config.yaml
num_hidden_layers: 8
hidden_size: 192
num_attention_heads: 3
num_key_value_heads: 3
head_dim: 64
intermediate_size: 768
vocab_size: 757
hidden_act: "squared_relu"
norm: "layernorm"
norm_place: "pre"
norm_eps: 1e-05
positions: "learned+rope"
rope_theta: 10000.0
rope_fraction: 0.25
qk_norm: true
attn_scale: 0.125
bias: "qkv"
tie_word_embeddings: true
parallel_block: false
init: "uniform"
init_std_qkv: 0.0234
init_std_o: 0.0
init_std_up: 0.0234
init_std_down: 0.0
optimizer: "muon_variant"
learning_rate: 0.00299
lr_mult_down: 2.0
lr_head: 0.00549
warmup_steps: 0
schedule: "wsd"
decay_fraction: 0.79
decay_shape: "sqrt"
final_lr_fraction: 0.0
batch_tokens: 16384
max_seq_len: 256
doc_mask: true
train_tokens: 130100000
max_steps: 7941
dataset: "wikipedia_en"
MLP neurons of a small language model. Each row is named by its layer, matrix (up: input weights) and neuron, and shows model dimensions 32-159. Each number is 128 + 32 x the weight over its row's rms, rounded and kept within 0 to 255.
Before each neuron's rows, "fires on" lists the tokens most often at its 100 highest values on Wikipedia text that the model never trained on.

fires on: "qu", " com", "st", "er", " includ", "ri"
L2.up29 [117 102 188 165 105 165 159 146 165 118  91 139 119 145 162 128 106 149 121 129  93 151 156 158 127  60 118 101 109 120 109 176 112 109 125  60 192 141 205 125 117 129 100 163  82 160 106 135 162 147 107 145 114 138 130 164  99  94 175 106  77 145 164 136 168 130 134 185  88 130  91 121 159 131  56 161 112  87  90 117 183 102 141 121 115 163 152 156 115 156  80 150  98 188 119  76 156 156 111 142 129 134 162  64  99  67 157  79 111 174 128 104 106 161 126 151 138 109 114  77 149 121 166  91 128 101 113 115]

fires on: "un", "tern", "our", "ur", "qu", "an"
L2.up341 [177 141 141  62 120 169  88  94 207 177 112 133 138 118 129 119 166 110 106  68 184 194 135 131  78 170 171 128 120 167 112 106 132 108  91 129 132 113  70 128 115 147 151 126 138  74 133 133 158  89 149  97 154 107 104 102  94 140 114 184 172 112 150 107 161  81 119 151 128 183 155  68 132  88  76 181 158 116 162 135 152 148 143 139 110 155 127 130 162 107  45 103 112 119 121 146 119 214 103  95 104 158 117  38 124 158 108 112 141 128 111  57 142 122  74 131 119 152 155 140 116 162 145 106 151 166 122 166]

fires on: "il", "y"
L2.up354 [163 130 152 132  80 167 158 127 137 157  78 155 107 139 132 141 141 121 116 110 135 123 127 106 152 111  70 147 126 119 111 120 106 107 122  50 104  83  57 128 161 114 115 143 112 159  79  93 117 142 106 193 116  37 137 109 126 144 127 116 171 153 108 105 158  96  97 126 126 105 128 102  71 115  77 170  91 160 143 121 131  80 112 160  57 163 114  91 138 129 116 144 122 159 146 132 142 114 106  83 152 107 132 153 117 145 127 164  88 145 119  98 107  41 148 130 124 102 149 125 145  57 136 191  80  90 144  90]

fires on: "ent", "ud", "ct", "ed", "id"
L2.up201 [130 149 165 128 105 128  86 132 132 106 148 110 198 101 113  55 108  97 158 102 129 176 114 136 122 156 183 146 121 175 139  78 114 131 143 142 146 142 131 186 144 102 136 142 114 122 155 130 175 110 148 177 142 141 138  65 191 171 132 160 142  76 141 178  92 182 121 114 158 122  78 113 108  99  78 130 110 164 126  97 130 130 131 116  77  73 173  93 111 135  87 128  99 186 125 100 156 144 116 120 146 138 170 120  91  84 213 141 117 214 179 158 164 123 142  87 175 158 146 149  78 146 135 126 150 119 119 134]

fires on: "er", "le", "ed", "s", "ver", "v"
L2.up216 [143 140 102 116 148  84  98 176 149  97 117 114 127 153 113 159 156 167 155 121 150 200 183 115 120 105 115 144 146 150 134 107 114 121 159 103 163 172 134 125  97 141 208 159 134 150 165  95 140 199  97 139 128 171 198 173 137 147 171 155 180  97  96 152  75 134 111 164 145 120  84 124 151 139  98 167 124 176  97 116 187 122 132 185  91 153 103 141 165 119 118 161  87  87 146 132 170 131 163  87 103 118 196 111 151 133 150 110  58 114 118 142 143  94  96 168  99 135 188 111 107 155  81  82 152 161 120  99]

fires on: "le", "us", "el", "y", "ain", "a"
L2.up97 [149 121 123 144 177 160  85 148  99 138  88 200 129 144 148 107  99 151  94 119 120 200 153 130 131 106 140 104  94 113 125 133 177 160 160  84  77 148 100  97 127 147  92  73 169 133 112 174 131 138 119 100 128 190 108 134 127  87 180 178 166 166 153 128 136  96 104 154  64 127 133  64  88 162  57  81  85 163 105 123  70  26 161 146 166 100 169  63 118 179 142 153 165 145 122 155 110 163  92 186 127 107 121 143 141 125  93  95 153 127 192 188 170 177 135  97 130 180 173 101 103 102 176 109 108 124  89 115]

fires on: "ic", "ay", "an", "oc", "ur"
L2.up400 [ 94  77 145 102 136 115 142 106  98  90  94 173  94 134 194 104 132 112  98  84 168 192 170 147 102  96  92 123 123  91 126 100 135 162  86 144 113  76  94 116 153 167 115 104 145 139 149 156 141 118 144  75 109 148 115 122 117 111  88 118  91 181 140 155 139 170 149 123 117 140 181 125 138 164  68 100 145 137 154 190 155 131 130 109  74 135 107  75 107 106 108 157 117 149 176 113  82 105 118 104 162 198 169  91 109  61  87  75 127 120 122 101 156 135 158  98 116 143 111  99 146 188 156 122 114 105 151 138]

fires on: "s", "il", " as", "al"
L2.up99 [ 82  61  70 122 148 181 164 141 170 112 118 111 137  59 129 119 170 140 184 100 120  95 134 110 106 106  99 158 133  94 151 144 170 157 201 115  81  98 115 142 143 128 101 143 109  91 109 121 171  99  58 128 144 160 141  74 108 138 116 138 128 132 158  78 132 143 170 137 148  86 152 129 136 116 109 135 124  74 126 165 129  47 199 134 147 121 113  99 196 123 126 142  90 162 208 163 112 117 142  81  93 143 154 146 121 211 176 147  63 127 144  96 123 152 176 118 113 151  68 109 123 131 124 107 157 155 144 193]

fires on: "r", "ust", "ts", "ies"
L2.up68 [143 113  36 115 154  83 158  76 123 117 202 218 124 113 121 125 138 138  89  76 106 131 183 121 114 137  98 155 134  93 128 199 181 107 173  86 178 127 136 141  90 135  73 145 135 189 114  93 118 142 174 145 122 133 100 105  71  54 108 118 166 149 137 157  95  72 140 156 142 186 140 149 115 116  89 120 125 163 149 116  85 140 119 176 135 109 124  94 114 129 166 123 148 147 105  62  64 141 117 146 129 107 121 133 139 147  99 104 132 180  90 160 135 147  90 159 149 140 109 142 113 103 152  90 127 111 136 165]

fires on: "ic", "al", " other", "ous", "il"
L2.up284 [120 125 113 118 103 141 135 122 165 169 173 155 120 133 191 155 145 115 206 145 140 115 138 155 111 144 118 155  50 112 109 101 132  80 130 134 169 108  82 140 136 109 109 124 108 112  50 183 114 101 156  51 126 145 203  97 113  91 153 177 116 138 180 164 162 131 134 123 152 135  90 164 115 188 128  83 143 173 148 154 153  95  99  85 150 104  73  50 107 139 183 202 135 143 134 117 215 138 123 136 128 165 161 134 172 131 180 163  94 105 122 144 103 107 116 103  98 195 131  98 126 143 144 125 173 122 148 164]

fires on: "f", "un", "an", "if"
L2.up215 [115  85  71 170 103 106 131 128 173 115 159 171 155 114 165  77 122  84 146  64  92 144 143 141 124 133 163 125 184 146 132 150  98 135  98 105 125 103 121 155 100  79 171 125 163 102 146 108 141 112 127 114 187  88 162  87 154 151 188  91 128 125 142 117 189 119 163 112 133 127 125 125 107  83 162  82 193 124 102 115 167 157 154 121 123 133 112  91 117 163  23 191 170  99  77 176 105 145 146 172 120  89 121 107 153 160 139 129 109  84 161 120  94 111 148 149 112 170 134 200 195 172 101 154 104 124 151 123]

fires on: "op", "ur", "ut", "ord", "amp", "ap"
L2.up365 [134  79 102  87 110 141 118 154 126 132  95 121 153 158  94 159 190  76  75 150 150 146 127 122 147 167 122 160  95 142 168  78  35 142  96 173 119 151  67 117 202 177  83 121 125  93 127  94 119 151 117 133 108 129 144 143 162 130 116 131 118 135 123  48 191  89  97 124 200 131 175  80 182  58 146  82 101 102 167 143  79 114 136 200 111 138 162 179 183 169 140 144 166  88 138 181 126 151 190 165 103 102 128 144 127 120 126 103 174 105 150 124 127  89  92 145  99 165  96 117 167 130  82 158 174 118 130 125]

fires on: "r"
L2.up219 [118  76 132 118 136 101 164 151 177 126 147 120  93 123 205 104 181 143 198 124 140 183 169 106 122  86 148 172 167 127 141 142 120  91 119  90 131 174 123 140 153 177  74 144  35 191 106 133  40  64 149 153 148  77 109 150  62  61 105 174 110 100 156 140 105 154 181 123 168  79 114 133 139 119  74 125  99 102 102 109  57 210 131 117 166 134 157 141 124 154 129 167 135  99 119 167 153 150 142 115 110  90 154 190 175 151 157  85 123 126 167 105  50 122 116 122 131 133 161 119 149 129 139  99 152 170 150 216]

fires on: "i", "in", "il", "an"
L2.up128 [138 107 113 148  32 137 143 169 157 188 107 161 153 113 129  86 157  77 126 146 143 132 169  94  61 108 110 170 142  98 107 110 186 142 146 201  68 148 124 143 167 143  94 148 108 115 104 126 139  95 106 165  97 160  86 120 122 114 116 109 153 153 129  89 112 149 140  90  93 104 144 130 183 102 128 153 112 145 152 116 108 131  88 169 112 131  69 128 102 127 131  80 145 120 179 107 141 150 114  87 173 201 100 128 203 132 114 124  96  94 102 120 160 152 168 179 114 160 109 137 106 128 131 130 169 181 138 139]

fires on: "b", "os", "ivers", "ra", "v", "ar"
L2.up654 [ 97 173 131 110 116 121 114  93 159 138 159 129  85 127 126 167 124  54 126 161 140 158 133 117 171 190 132 107 111  85  77 112  98  73 174 157 141 157 170 104 151 141 133 127 163 171 162  83 231 140 212 156 148 113  50  94 151  66 123  92  94  80  95 101 158 117  55  86 157 136 144  95 146  72 120  74 144  88 138 151 126 154 110 143 183 151 150  97 137 130 113 162  82 153 184 122 120 135 131 141 167 114 134 113 145 132 129  63  98 138 157  93 137 149 107 119 136 133 146  80 136 148  62 115 110 164 124  96]

fires on: " Cl", "l", "cl", "il"
L2.up763 [132 123 194 141 127 166 148 122 124 168 148 130  86  68 145 130 107 156 151 143  80 165 159 100 169 128 109 127  91 135  93 153  84  96 147 143 119 170 135 185 134  92  99 164 116 133 129 144 142 138 180 144 155  80 104 174 145 107 112  85  95 190 176 141 132 130 160 115 156  70 119 190  77 191 184 138 133 112 120 137 163 148  86 160 102 180 137  74 132 171 162 147 164 163 119 110 128 148 112 172 166  90 140 101 158  93 180 128 127 132 101 120  82  61 127 175  60 126  70 140 132 150 115 102 134 166 130  83]

fires on: "l", "s", "n", "v", "us", "ow"
L2.up12 [127 122 114 136 142 132 155  89  70 140 101  95  97  79 175 112 129 195 121 104  72 126 133  75 164 115 109 117 120 129 167  88 202 107  89 133  70 171 106 172 160 109 118 162 136  89 113 123 156 158 111 148 155  88 112 120 112 162  68 178 153  87  96 149 143 168 166 100 199 115 149 158 163  96 137 140 131 112 176 174 153  47 146 114 136 153 110 139 154 123 106 194 164  93 118  68 120 125 130  81 121  90 106 160 121 170 171 152 110 157 102  92 110 118 177 100 101 186 160 111 162 137 124 107 143  94 159  46]

fires on: "est", "n", "ide", "ect"
L2.up198 [122 103 128 161 153 149 130 165 143 145 148 176 138 104  96 122 204 145  65 154 131 125 121 153 120 150  87 167 173 100 146 128 150 210  32 123  84  58 124 104 112 113 112 164 122 152 157 119  89 135  81 142 189 154 114 112  65 138 119  99 107 115 106 114 181  78  90 128 147 150  86 113 124 185  86 100 131 150  53 128 126 111 149 122 152 134 118 148 172 129 186 101 154 124 179 183 128 101 139  97 120 163  97 108 143  95 185 136 137 119 153 167 169 119 103 148  96 184 203  82 137 111 123 133 124 168  84  99]

fires on: "ard", "st", "her", "ft", "ut", "z"
L2.up231 [146 142 103 152 173 174 177 154  44 126 142 144  85 121 151 120 189 118 122 141  80 158 210 116  98 108 177 169 150 141 135  50 136 161 151 181  94 146 138 174 143 149  88 101 188 137 157 114 127 123  92 163 134 117 120 118 178 189 152 108 134 145 123 145 144 149  88 125 164 104 131 208 128 172 101 138 133  85 148 125 139 107 152 135 152 121 107 135 125  80 127 167 107 110 150 142 111 132  85  76 126 144 125 157 118 129 158 108 134 102 105 114 188  11  96  99 149 130 135  96 133 138  81  97 108 162 150 163]

fires on: " play", "ay", "ly", "ely", "um", "ain"
L2.up309 [182  96 131  93  97 111  95 122  88  97  95 136  83  97 144 129 176 133 155 134 141 165 142 114  56 109  93 192 124 112  86  86 140 134 104  90 118 111 151 103  80 119 126 162 138  98 144 157 132 170  96  76 117 123 163 122 147 123 174  84 197 127 128 132 126 117  93 165 102 147 127 151 141 131 159 108 102 143 126 162 132  65 192 127  97 167 116 175 220 159 129 119 112  84 175 122 118  73 128 139 142 174 113 127  87  77 144  66 181 114  98 148 125 128 157 193 140 144 110  88 164 172 157  86 139 122 115 115]

fires on: " Jo", "ed", "er", "in", "o", "is"
L2.up120 [110 183 180 147 107 155 155 115 188  93 179 142 126 148 152 125 163 138 155 133 108 107 146 113 182 127 112 107  66 110 190  83 109  87 107 137 147 174  82 137 187 181 160 119 141 194  70 123  57 103 187 157 142 152 105 122 175 120 109 138 122 153 143 164  92 146 145  86 134 101  96 171 114 121  91 140  74 163 150 131  88 137 138 124 148 154 163 154 134 126 164 175  98 163 119 179 167 106 154 150 137 129 162 105 147 109  97 106  86 132 112 126 160  90 108 181  79 106 149  91 127 125 143 145 124 170 151 145]

fires on: "at", "u", "os", "ce", " by", "ru"
L2.up734 [119 153  77 157 128 166 138 143 126 139 182  76 211 203 100  83  86 137 137 132  85 100 170 153 109 145 104 108 130 144 106  99 120 139 152 142 116 189  94 167 157 119 167  49 101 114 127  79 141  71 105 203  99 104 162 117 101 142 166 166 146  49 158 141 178 120 139 176 134 129 107 129 110 135 126 122 129 133 139 138 192 137 161 119 187  94 121 166  90 203  96 145 164 147 118  94 161 167 127 170 134  95 151 104 180  83 175  91 156  92 155 155 138 152  87 185 170  84  99 110 116 137 160  96 155 119 139 170]

fires on: "ge", "up", "a", "e", "y", "ave"
L2.up47 [153  54 179 153 127 192 142 126  99 114 133 122 146 152 101 118 164 152 140 138 147 154 125 163 148 158 161 108 116 138  95  82 144 174 176 118 127 107 167 155 104 136 123 113 148  61 118 145 126 167  45 144 177  72 128 113  96 172  65 150 120  88 139 155 141  82 178 118 105 126 141 132 106 104 125 139 163 155 161  94  76 135 163 160 121 132 115 119 136  82 107 153 115  98 179  63 141 108 117 110 139 115 187 127 149 113  81 149 145  98 110 165 157 133  59  85  71 158 168 170 137  98 100 132  65 120 131 105]

fires on: "av", "ell", "ill", "ol", "il"
L2.up535 [154 109 134  72 157 161 184 118  89 145 162 170  92 140  85 122 164 123 174 132  71 127  83  78 111  93  96 146 140  96  79 137  77 112 139 173 119  98  80 125 186  97 111  94 129 100 118  86 141 126 120 162 177 133 142  92 122  86 110 119 158 119 102  93 172 165  72 105 148 110 200 172 125 140 101 124 117 122 161 158  75 113  97 160 121 128 128 168 116  75 125 177 151 105 187 121 117  83 131 114 132 100  77 165  56 169  87  92 173 101  97  55 105 136 165  95 111 179 131 157 148 126  83 154 110 146 169 153]

fires on: "ur", "ce", "ed", "ul", "ri", "w"
L2.up185 [166 158 137 183 132 126  84  83 163 140 122 130 212  78 134  76 103 157 158  95 126 139  94 109 114  98 120 148 156  94 138 186 161 178 179 135 159 181  76 121 186 126 125  93 124 141 110 123 144 142 127 156  99  88 153  97 129  99 181 159 115 169 151 166 106 138  81 108  68 116  77 144  93 168  79 104  61 126 102  81 117 121 129 154 102 156 146  97 128 159 114 171 123  60 105 132 100 178 127  62 133 159  92 111 142 115 121  95  93 104 120 139 188 191 122 169 113 157 115 110 119 166  84 154 146 115 100 129]

fires on: "ed", "a", "ag"
L2.up360 [151 176 153  67 121 167  88 155 152 145  94 152 102 102  96 104 121 209  98  44 102 117  87 122 150 152 110  98 124 102 202 111 156  62  73 119 131 131 124 140 157  82 113 125 118 176  86 170 181 125  84 111 146 162 103 145 161 117 123 194 157 118 162 109 139 106 136 137 126  67 157 151 177 101 129 112 117 102 112 140 171 128 121  89  93  90 143  96 125 170 144 137 112 183 109 129 171 108  88 188 182  95 103  96 155  66 105 120 100 129 110 134 105 115  97  96 127 136 128  80 125 126 160  78 105 154 141 185]

fires on: "an", "ork", "in", "il", "and", "el"
L2.up427 [109 122 136 133 158 145 185 135 130 186 106 179  89 107 157 131 154  58 159 121  99 107 118 165 106 115  75 151  97 187 109 104 183 127 148 140  93  82 119 128 126 160 101 161 169 155 134 147 170 155 138 166 124 163 102 188 113 107 141 109 110 109 168 185 125 161 122 130 155 100 114 152 126  95 153  71 127 112 134 113  93  83 137  94 137 105 109 110  64 161 126 130 117 101 185 139 112  95 100  97 130 114  96 115 144 156 115 168 156 110 163 148 174 119 155 148  51  92 158 126 165 146 213 107 163 100  87 125]

fires on: "ro", "ri", "ome", "to", "hen", "ob"
L2.up54 [150 142 146 127 138 136  88 159 121 118 107  87 122 130 102 143 154 147 130 113  57 183 128 182 164 119  97 128 182 135  67 101 146 164  76 107  92 113 161 143 153 124 130  94 122 115 137 114 116 168 125  59 167 137 160 171 118 127 110 117  96 149 138 188 127 122 145 105 125 202 108 132 167 130 155 173 137 157 145 140 147  85 144 118 138 136 120 116 104 126 158 117 126 151 150 142  86 180 112 119 137 151 140 125 148 116 113 176  67 112 147 255 115 100  87 112  86 139 161 160 155 135 101 122  81 146 161 114]

fires on: "on", " is", "ss", "iss", "og", "ath"
L2.up544 [139 147 140  82 130  93 157 133 147 167 142 107  64 117 191 153 131 176 135 149 156 114  90 152 178 111 114  65 122 151 136 164 117  97 116 169 115 143 142 162 164 130 141 166 147 151 133 145  69 116 153  95 142 135 153 155 173 119 121  86 190 195 104 138  91  96 188 101 122 149  93 108 131 160  86 201 166  76 149 117 117 112  88 126  87 186 155 171  99 141  78 143 114 126 136 171 113 154 182 125 134 146 132 170 114 158 140 196 153  85 104 195 146 125 132 211 182 141 131 152 192 185 187  84  89 104 142 202]

fires on: "m", "le", "ver", "h"
L2.up70 [129 103  62 117 161 154 144 146 155 118 162  96 150 142  96 141  98 120 113 131 107 119 146 150 165  63 124 194 117 145 137 217  71  97 169 111 101 140 162  97 149 119  95  99 115  79 196 103  82 126 120 136 110 178 190 128 107 142 160 156 107 167 136 105 150 147 148 134 137  79  57 115 105 154 157 198 163 159 145 109 128  83 119 138 113 182 158 166 125 115 176 147  94 139 174 164 121  91 167  72 158 123 115 158 137 131 107 130 113 139 110 118 176 159 114 106 112 152 123 102  94  90  90 188 160 148 163 148]

fires on: "ild", "il", "ard", "t", "se", "o"
L2.up299 [131 140 151 110 119 186 124 150  77 133 129 156 128 128 114 100 139  76 116 105 187 167  82 154  79 150 125 168 145  79 102 117 150  40  71 111 129 126 101 125 156 118 116 153 138 109 131 103  88 176 124 183 138 148 113 154 102 145 185  73 186  87  76  80 164  76  50 144 151 131 189 156 114 161 152 136 105 150  51  82 161 137 145 146 118 144 102 126 145 164 119 117 142 103 153 131 152  91 137 103 132 105 140 111 123 120 145 147 143  73 137 153 156 120 146 170 117 169 137 114 149 176 114 128 114 178 104 206]

fires on: "ri", "ro", "te", "ch", "em"
L2.up627 [159 102 160  79 168 109 135 138  93 122  82 106  93  99  91 156 118 111 154 181  77 133 175 175  73 122  53  92 200  60 135 184 104 155 173  96 143 141 129 129 108 159 116  84 146 113 132 115 114 153 142 106 108 116  81 137  94 133 135 138 125 175 104 145 139 147 125 132 159  55 116 119 154 162  61 109 180  87 104 116  38 130 154  69 130 144 185  94 150 121 132 121 112 151 166  62 153 135 115  81 186 166  78 153 122 139 135 196 103  83 157 134 130 161  63 165  75 138 150  98 137 116 130 170 133 132 107 106]

fires on: "est", "ind", "ight", "ood", "ect"
L2.up435 [116  97  89  92 167 143 111 184  74 138 189 132 112 119 108  70 130 127 105 119 159 153 128 103 137  99  93 145 140  86 136 117 147  91 143 162 107 129 116  84 142  81 124 180  93 102 140 187  59 168 142 117  90 131 134 146  65 122 183 113 113 134  90 108 114 111 122 154 120  76 160 117 160 200 137 126 108 114 107 127  68 144 133 132 124 183 107 119 197 166 133 165 108  65 128 153 102  92 130 108  80 131 125 141 123 130 129 111 109 125 152  85 128 101 134 129 123  91 116 132 190 186 107  74 168 140  60 155]

fires on: "ain", "en", "y", "ch"
L2.up749 [137 132 168 115 162 166 119 163  79 114  76 126 117 159 112  71 114 134 150  63 106 105 135  92 143 115 149  96 161 126 121 164  85 158  87 140  53 138 112 111 110 170  73 111 192 175 124 162 144  75 154 133 173 130 114  84 127 120 186 115 117 109 121 180 153 113 113 169 104 135 135  83 131 124 169 156 101 164  94 129 112 147  88 156 223 103 117 129 126 169 146 143 148 122 134 152 134 123  89 141 168 132 150 167 151 167  96 171 116 138 124 166 113 110  87 136 139 170 158  37 111 145 144 120 128 182 117 115]

fires on: " j", "n", "j", "up", "le"
L2.up179 [185 106 148 146 115 128  94  72  95 172 120  77  81  94 131 119 167 182  74 123 110  85 124 156 132 168 121 121  98 142 159 100  96  56 128 171 117 133 147 107 108 139 104 104 136  92 111 114 157 160  85 125  98  86 129  96  74 122 140 187  97  98  83 138  93  64 106 116  85  93 137 111 162 138  82 150 128 168 156  90  83 148 102 111 154  91 127 145 151 123 125 108 165 117 172  86 148 115 111 130 118  62 140 143 115 112 113  92 142 151 120 106 144 122 114 140 196 145 177  94 109 122  93 124 115 160  84  68]

fires on: " Jan", "ul", "b", "ur", "amp"
L2.up101 [ 66 139  22 140  63 106 132 145  99 137 181 141 131 127  65 186 159 130 146 123 112 129 170  89 153 107 113 133 110 156 164 110 113 174 198 153 123 182 107 102  94 154  82 125 100  85  90 111 185 122 143  94 121 181 136 131 171 139 141 148 149 200 114  64 167 175 120 190 189  96  84 110 115 140 120 125 109 132 151  80 108  54 154 107 134 150 172 153 134  96  87 115 148 125 115 142  82 113 135 130 134 176 144 158 144  97  46 111 179 133  60 182  91 102 151 129 160 161 159 116 104 158 125 157 129 138 144  81]

fires on: "os", "is", "ions", "ers", "amp", "ib"
L2.up157 [ 81 118 115 113  91 121 134 147 130 203 152 113  62 112 139 110 151  99 131 120 105  63 185 156  97 131 108  97 139 115 108 140 125  72 117 123 154 131 132 151 102  63 200 108  74 144  90 108 118 154 120 120 139  68 139 161 162 163  59 123  78 127  85  28 154 109  76 143 202 165 124 164 117 192 122 119 117  23 113 105 122 104 143  91 141 169 115 122 114 129 162 105 158 123 139 129 107 135 149 120 100 141 141 130 113 127 168 165 119 186 130 151 138 211 119 147 150 146 114 132 100 157 200 150  92 172 153  78]

fires on: "e", "ity", "er", "ent", "y"
L2.up81 [132 180 150 102 154 140 127 124 132 159 117  76 168 148 153  93 130  98 171 177  88 113 148 144 118 114 151  90 133 103 153 113 141 126 147 105 135 164 122 119 100 109 176  87 177 118 104 142  75 105 141 116 148  97  83  83 109 220 165 203 110 118 118 146  89 141 168  93 120  82 154 136 126 108  96 121 104 183 121 201 142 103 147  74 143 130 145 155  44  89 141 155 160 115  95 183 164 187 165 203 136 150 127 115 192 200 124  59 156 117 138 157 149 202 111 123 140 150 163 145 105 116 165 118 169 136 143 155]

fires on: "ic", "il", "ir", "ow", "av", "ur"
L2.up123 [178  92 144 174  82 158 196 132 147 122  85 157 113 110 128 115 160 106 144  96  70 155 114 135 105 220  37 185 114 128 133 124 173 125 123 147 146 133  80 167 116 122 109 103 105 111 117 146 131 126 178 196 131 101 140 127 118 125 122 156 165 133 149  93 175  76 144 123 170  76 112  91 173 139  91  35 156 125 105 172  99  61  74 150 160  79 109  98 146  90 166 166 170  59 143  91 180 128 138 153 106 139 115 171 200  80 116 128  71 117  85  92 126 154  98 113 103 126 131  99 156 157 174  96 162 138 107  97]

fires on: "ly", "n", "ely", "y", "ater"
L2.up283 [ 82 135  75 176 130 118 156 125 146 164 195 147 129 192 156 137 131 146  91 124 159 130 171 110 173 161 136 146 133 149 100 185 149 168 117 100 157 125 101 139 115 114 155 161 121 161 113  96 117  82 119 132 134  56 137  84 124 108 107 173 134 136 147 173 110  91  64 125  99  36  98 145 143 151 140 160 101 167 157 154 144 132 130 129 108 171 157  83 130  65  96 116 160 155  81 171 173 137  91 117 150 159 110 128 131 151 158 128 151 131  85  84 149 106 121 119 133  88 151  72 143 108 179 103 126 174  84 160]

fires on: "y", "ly", "ry", "ack", "ain"
L2.up27 [159 144  92  96 165 147 134 158  96 150  77 156 118  99 136 132 130 206 111 197 155 143 142 155 155  80  83 216 161 161  98 132 105 112 125  82  89 113 153 150 119 148 110 169  92 106 176 108 112 158 117 143 124 128 110 181 116 143 106 123  57 153 120 194  95 128 152 121 140 160 111 103 106 130 115  90  95 127 106 132 133 168 178 152 102 144 157 124 130 166 195 118  74  94 158 143 121 190 159 147 180  86 150 102 175  96 127 147 199  79  97 115  94 136 183 162 124 145 129 124 133 153 139 180 151 108 155 169]

fires on: "al", "ith", "ik", "os", "is", "y"
L2.up158 [153  59 131 117 179 131 135 125 162 193 109 148 114 124  86 146 185 168 128 139 123 126 130 137 144 109 123 114 119 159 104  89 120 100 100 143  87 154  64 191 124 168 126  76 133 154 128 116 109  91 183  82 144 103 144 130 148  69 115 160 157 131 156 149 166 156  82 182 141 117 114 152 149 154 157 118 115  51 112 133 122 118 156 142 131 151 118 126 125 124 114 112 138  40 149  97  60 146 156 177 145 104 115 140 122  65 138 119 118  98  93 118  73 128 112  99 104 118 180  86 123 173 168 166 106 123 118 109]

fires on: " includ", "ri", "en", " pl", "es", "a"
L2.up513 [ 89 122 152 107 177 181 205 112 104 126 153 121 120 125 161  97 163 165 114 141  78 148 154  82 138 104  77 186 187 103 127 162  72 166 191 131 117 113 151 148 162 120 100 177 136 118 102 144 198  88  76 145 138 160  89  83  73 136 132 135 120 159 137 106 148  98 112 127 121 111 140 106  86 161  98  87 119 157 116  94 110 104 141 163 124 140 128 151  46 161 120  97 163 124 108 132 171  90 106 139 162 130 127 117  78  74 136  93 186 159 114 138 126 171 109 125 220 151 146 126 133 177 150  73 163 150 145 116]

fires on: "ia", "y", "to", "ies", "o"
L2.up302 [ 97 203 166 107 105 161  77  86  80 103 112 125  93 189 135 177 140 125 167 139 109 151 153 160  80 149 154 154  89 145  94 120  80  89 113  95 168 145 143  74 187 162  99 130 155 131 150 112  97 119 172 128 161 172  71 140 114 107 183 141  56  94 151 166 124 130 140 122  35 178 127 120 156 123 128 112  96 170 127  91  76 134 162 140 131 135  97 115 154 174 173 152 135 138 103 175 130 145 145 109 161 112 172 100 140 114  80 139 179 147 106 125 102  79 105 100 149 126 113 153 153 170 140 158  74 171 146  89]

fires on: "up", "et", "es"
L2.up640 [169 131 219 195 126 129 121  89 137 115  50 134  97  56  96 137 117 180 133  99 116 143 160 128 166 111  86 138  71 116  92 115 130 162 125 159 184 178 123 154 153  92 139  61 160 135  87 108 187 150 160 118 155  97 138 113 131 159 146 140 153 147 121 151 159  62 112 103 110 128  68 156  97 137 133 134 143 131 130 181 156 147 119 122  86  82 143 129 140 122 131 173 162 112 111 128 113 120 124 149 157 141 174  58 106 156  93 107  96 111 112 167 167 131  60 178 170 187 146 118 156 161  62  96  82 155 128 124]

fires on: "ib", "ion", "ru", "ri", "ra", "ed"
L2.up41 [ 63 153 116 143  49 168 115 135 111 104  92 147 151 105 106  69 161 144 137 110 130 148 170 194 142 104  61 162 166  74 153 194 135  68 119 138 108 151 203 123 157 145 171 118  84 123  96  92 136  95 137 116 127 161  95 139 170 138 122 128 145  96 137 131 126 194 148 140 108 124  79 132 102 121  54 107  71 130  75 105 112 127 136  92 116 123 133  84 157 136 157 164 128 153 154 112 159  91 122  98  83 173 134 152 153 146 155 148 120 116 125 175 209 101  91 144 104 157 113 140 198 108 133 160 100  98 157 144]

fires on: "and", "ue", "ard", "iv", "ild", "ave"
L2.up388 [137 115 172 122 138 141 162 165  58 142 105 133 103  71 130 117 139 128 128 148 127  96 150 183 123 145 149 200 170  64 111 154 111 124 147  86 111 156 119  85 202 113 122  85 113 197 183 100 135 187  67 105 134 178 169 157 104 109 168 132 157 189 112 127 134 137 126 135 144 145 164 123 137 117 103 106 159 132  50 132 123 136 200  85  77 145  83 151 178 157 119 105 107 118 116 122  87 102 126 102 134 132 186  66 152  91 102 113 186 113 132 199 153 105 153 147 199 126 168 157 146 147 105 136 105 127 122 132]